Weights of a small transformer language model.
Size: 8 layers, width 384, 6 heads of 64, MLP 1536 tanh GELU, vocabulary 2689, 15.5M parameters.
Architecture: LayerNorm before each block, learned positions, tied embeddings.
MLP neurons of a small language model. Each row is named by its layer, matrix (up: input weights) and neuron, and shows model dimensions 0-255. Each number is 500 + 25 x the weight over its row's rms, rounded and kept within 0 to 999. Numbers have three digits each.
After each neuron's rows, "fires on" lists the tokens most often at its 100 highest values on Wikipedia text that the model never trained on; "fires after" lists the tokens most often just before its 100 highest values on Wikipedia text that the model never trained on. A number after a token or word is its count.

L2.up284:518547486537527504451470496526489525570515544501503468534512470497561518497471492481504515497489487506518490494505530470492499505509522496491495503493494472494473474470507503537484416486511479525460510485522479520529571449498444512506480479535465507483547508504445484510499514529504508499500485514541488484469488460475480485534481490509484508464500467480508475506497446494477532485466503510516506552500454481500487509487532532514492524456457480479510470503480504482485490507506494502529485554486497450463499537529511558534520548524486503513518490488479526494509499499509512489529504528451519508494559471498508554480497508524510522498522487527517497486535556484500514498492489507488478500492528486533517526521465523519580489494493515471540498494493454502488505507470466
fires on: "t" 12, "m" 10, "k" 8, "'" 8, "ar" 6, "ri" 6
fires after: " O" 27, "á" 7, " A" 6, "ö" 6, " B" 5

L2.up61:487482453493500488516487530492483563461492467517470502511530505513501538470477492495498451541515510540480480514494464534529518457506458451506466497507474531476557485521543494502500504487518472488503521485449515512515489501450460533487497482488470493503519516514471471486510490502477506459497510513443489478483496483492446474494503534503533511517521473499482536480473503526462471454502509481449460471526521500497500521479481520494517514468500535503457479476473462500514435503538492475510504480522521507532474513493474459523464511531487509502528544458529464517491508578562502487501495465476481451461487468500497471478483499515530523470477510520525524542503482505522475517492459498529482536486533517499537507471526488496509527542528472467513490494523509528473465515497536
fires on: " It" 66, " it" 14, "et" 13, "t" 7
fires after: "." 37, " " 13, "I" 6, "s." 6, "," 5

L2.up1398:489496469535499522518525513505486504516511501507504505512454487479512463511520509538480502527468479543561495490502511498497490510482519474478469534502502464478484501495479483508460498491492531480488482527526485496493460498499531521460459494477510516514506500474505502480495515483489490484496534485498480467531521513489545516486484498514454501473478513453523507520461526507499474505462496512509523520488436518467533485520505501486507524541474509428464488545527477509443535494491508461477539512490470512514518483507506532466470485465473523510509516472512501475514521496445519531496476542437496481532516463497530516485528502472510493485490524503546466475455482508497498553487499530532474492542533499510555520456472513502507491502557492486510473516516472504453489558526516
fires on: "th" 24, " season" 12, " year" 9, " Year" 7, "e" 7
fires after: " the" 24, " sc" 9, " at" 6, " Ar" 5, " mov" 4, "eal" 4

L2.up1134:527501472513509510522497468490466516546525478491508457492495476439560497487516505482453504532495512504481521415503469456456515480529512507505516507471514538512489527483489530524479499515467462515482528528478513495509514552521494556489516539484463533485521540458505512482507467521465468508507506493526506491460510488474478523559500504455504507515458507447524483493502472539493486524541491522471481518529509483494459496523473522489468548556464483503494541489501491502522475468494522525480470505492541490466530489469535548516507499518448523523516481493478474474499522476522504515502474487477521475497533495521498536477507510503506469486492528498517525492501457465478578475518470501514468518554523474533531476492476507500494511509481537536497473544488527482521494535512566
fires on: "et" 36, "h" 19, "ud" 9, "'" 8, "." 7
fires after: " " 17, " O" 16, "n" 8, " R" 7, " A" 7, " B" 6

L2.up1428:517434494483495504456521526471484535461521446492527488541521476523513505432510499472491506538522468494554489547526522442502545498494486496531500515497469492519528544551502513520472481533493463531504506487487485511537496513495511500510534490506479474500503495515470525521504567513509530446465554531535521439474460485505504483478496548556512522524541493452550500546478468531477514476511498511509511504513534502506506533503475529494476524554481497519477513515481484490496486491498513517499527517473461505457528531490510496529520516475528517538483501506476480467479486496470484531479531495514473463476508502499509506498533516497518519504500516484551520515500514488485538519527483490511482548507468513455468466493509490506496513500469524470501517462510520498526527462517514
fires on: "re" 14, "on" 9, "et" 9, "ov" 8, "an" 8, "u" 6
fires after: " B" 16, " c" 14, " st" 11, "B" 10, " C" 8

L2.up368:486504531488486486467522468473440526482517479478526520516535508516552518487475485440508503491524509571485510526502518461516508537512473508515498513533505537465469526481516544543498450512461449456490455485540494518496506474433480488497545519497506510535500505461545519494485520481526484507536497430501469530468503498501489515510494526523525491497503485515480482519501524456530520503536478543509524514505502505491473484472536550489481465478520482490519491524471474498501492469500504480485507486517452522513518486510501535487524533530487501539479507534465488493543513506510545517502504524549498504506473492449519438527510501447503505528494493485524537480516524500482529479528496530462499499477535513470495494509458498488546472483506486493484483504479500502537511481500535
fires on: " |" 35, ";" 33, " 0" 8, " 4" 5, " 2" 4
fires after: " |" 23, ";" 7, "6" 6, "7" 6, "1" 5, "8" 5

L2.up166:474505501456509543440556506514519529503521472496564468508511468533515469466471478493507513501520534531520527482496477500504476488547469520479473480534498521496504480514526505532468513518482511464474489449546487509469487505478468508491523546472482540504501517496519492506502534533496502474526482480528481534471448511490454515545487483539492499494544497505497466472489545546527502509480492516478521457514547436508482499486476491513445509473502456496455517485499492505507502496500489536460535478487485487485496490542485497516495495498515476509515527459497466523480467491492452486494495518513514448507504529495498477491511512497522512509498491505534540522513548482503483503531467504481486519503520522446526528510506483535504502517507479509557478528477491516482504532474473
fires on: "t" 31, "ch" 7, "m" 7, "z" 7, "ir" 6
fires after: " O" 40, "t" 7, " Ro" 6, "O" 5, "ene" 5, "\\" 4

L2.up277:466492443490508511501463472495506488508504506535510492452483478526514493482534480496509490495483547488525496550504501513529510492468499513558439528519490477509510477566481503526494453512489474507521516465521546441567533516534521486494499487520541532462536469487501535491510518490502507519467506493485491518510541479484493454486495558518504501443483487542491514484505479476442495479521486480497489445531467494534510480550451483478497519515474497514457521464485492480495490502516514469462522525533476475504496517475485455511517543511495467507529537513528500490490483486520487501508510497505496513517515487510483539523527513468523460490515479502500525526517468523506554514487496519499549543502522496518510443456485513500530521524484492516503469504466476492509486500511530
fires on: " It" 30, " There" 8, " However," 8, " With" 6, "\n" 6, "t" 4
fires after: "." 29, "s." 6, "I" 4, "a." 4, "ia." 4, "In" 4

L2.up810:517473496533516520470546510492497516468531470489532511474507492523466515487488510483533536517508519475554471551478505476503507470476483561478478493516497475500483448438522503469521510501519519517494475502525517513542467530527520486514499511488487510455491519492538485468485529520468476479527510521479473536502492504506503505483507510469501484531459460500511506520493516490475541498496511489485478551549505526474508479494543518471533493449483489499472477510512507468514491468440468464481470524526538501493500453501515497453508508557505534515497496507496502478503507478447519488483480486526439531502482530504547502497511507471481502516494495444493515458525485496481473509463534559557515484504488452525518512512470474527539513485541475476523528534518497547466533504489495
fires on: "st" 22, "il" 11, "f" 8, "es" 8, "el" 8, "all" 6
fires after: " F" 20, " Con" 16, " E" 11, " C" 11, "a" 6, " f" 4

L2.up1312:496539489514478508486574459470483549493540518476518519513505504495521519504490492529446480491529549511489456489492472501494511570542452536518488538508454478512512481495486515503503501527490526496481445518525503495498498486492456501497476544503507507504473500496487487529492507519469517514463470521480464453478493508498529477508500499501504530504542482485486498505509466507528468527509440501487488480533450456479501537479477555495479477520546516558519507478541493490484508490482520532534515498531521506475491509498498484496501525507489526469525439495493540529536541526471530463535529492470502488526493500510546464507446497450481529470539514527542525532516472472511510489500481498494464500531456468521473503498484484499511476537531514506521566455513481510504504567455493
fires on: " of" 15, "l" 11, "el" 10, "m" 6, " as" 6, "on" 6
fires after: "A" 21, " Lab" 10, " president" 9, " A" 6, " \"A" 4, "C" 4

L2.up593:508474529521494519476493522492527488526485474524533497458528469548523541497490528489531471485525486507471506482473479495514481490493494477544540465445514535532490519537476533540490526519515519476501503497452507487464510538477494450497487460514465461496484571509492529545527495566488518446534452478530544455526549476523467501557470521525504496484523509578475525519490488536507500537499482503495498548487504520494507531532507479520486493535497478481476527479495507493473441495538472520505522499515472507544473475475510512524477502547476499542478499494520495572515494496452514521472513482499486464503530472498510533478471474513539526467497476478520517485529509479489493510481513488451465539470448529508478474507519506482515533500491484525496497503496524483499532486482521
fires on: "\n" 36, " Year" 16, "ust" 10, " not" 5, ";" 4
fires after: " |" 42, " ind" 8, "|" 6, "id" 5, "-" 4

L2.up416:525550546456487510510470492468507488494524530505509496524564513537510489509529522525499540489507478480501475466501463486462497521486517508515500503458481489544540515481545498544519486474506485464483484544513502518525504481531490505501460484485496519514499497523487485493505465520458533495505506494515488503518491503517489489475466489505441473498507486506474507461480464475519488463518466497501462470518478539515501494472541472468430477478526485455503514497544567499481541500496509509526506495449530481547471473525483554519454530498500474516492476513501523476516500471518530516482465527496494504527487467454483465483517452484466489515531486516492471476523502518506516529573462462519516576483479478548478501489519476461484491516551501532507494460490438509491489491534507
fires on: "er" 17, "ut" 12, "th" 11, "est" 5, "por" 5
fires after: " a" 34, "y" 16, " A" 15, "act" 9, "or" 5

L2.up799:481480475508503513486506569473518517487526506503520538504487531517470511492478486477499453478441484493513532520468469518465503486484521519469431529474484512528488509479511506481501509452493461481505519522508519494483524467518553462482534522531512485500499472483476480552478500477483465511489532500514494476498528491511484494493499519542510507488507477482471512533533489525485496517476473517501521507518533483468503518480493476474488503488552444462438497508515498488520466500475476490466487498488504484470476526502497496521506488520508485516487493524515445450463479505474513509539515457512515504531502515496550476553485511516502502503497470466505547475469520475475504510506492512491496505536517509544506507494553502498459465479534490503516480512546476493492527507519515
fires on: "os" 16, "v" 11, "id" 9, "h" 9, "i" 8, "ud" 7
fires after: " P" 14, " E" 12, " W" 10, " e" 8, "se" 6, " Y" 6

L2.up89:534490534485513521503476504522528534499473463492515458516560539478510501494479520454510501524493513459525508528493494558500493532516501530509495493534508486483495514470505516501507500468470451480506466466510506458504453506490497525462497489424508475552528490502508498529454492484533500492514490521488519432525511521460434527532488483493554490500453488543462521483490511530508476484470510535489501496433493526470489507532516520500497512515506501527484522478481487493516470509484551509527477512472477506507560494501510480525503511513530491506518509561517500520493441495483444512478495515508459509518499493514513472512515495490508482541517479544500473499513514538464462515526500462478457483459487448507506493497512509469501497543490483521532516496483506482545495482507541
fires on: "ist" 16, "os" 13, "e" 11, "/" 10, "ak" 9, "ic" 5
fires after: " K" 23, " P" 15, " N" 10, "L" 7, " cons" 5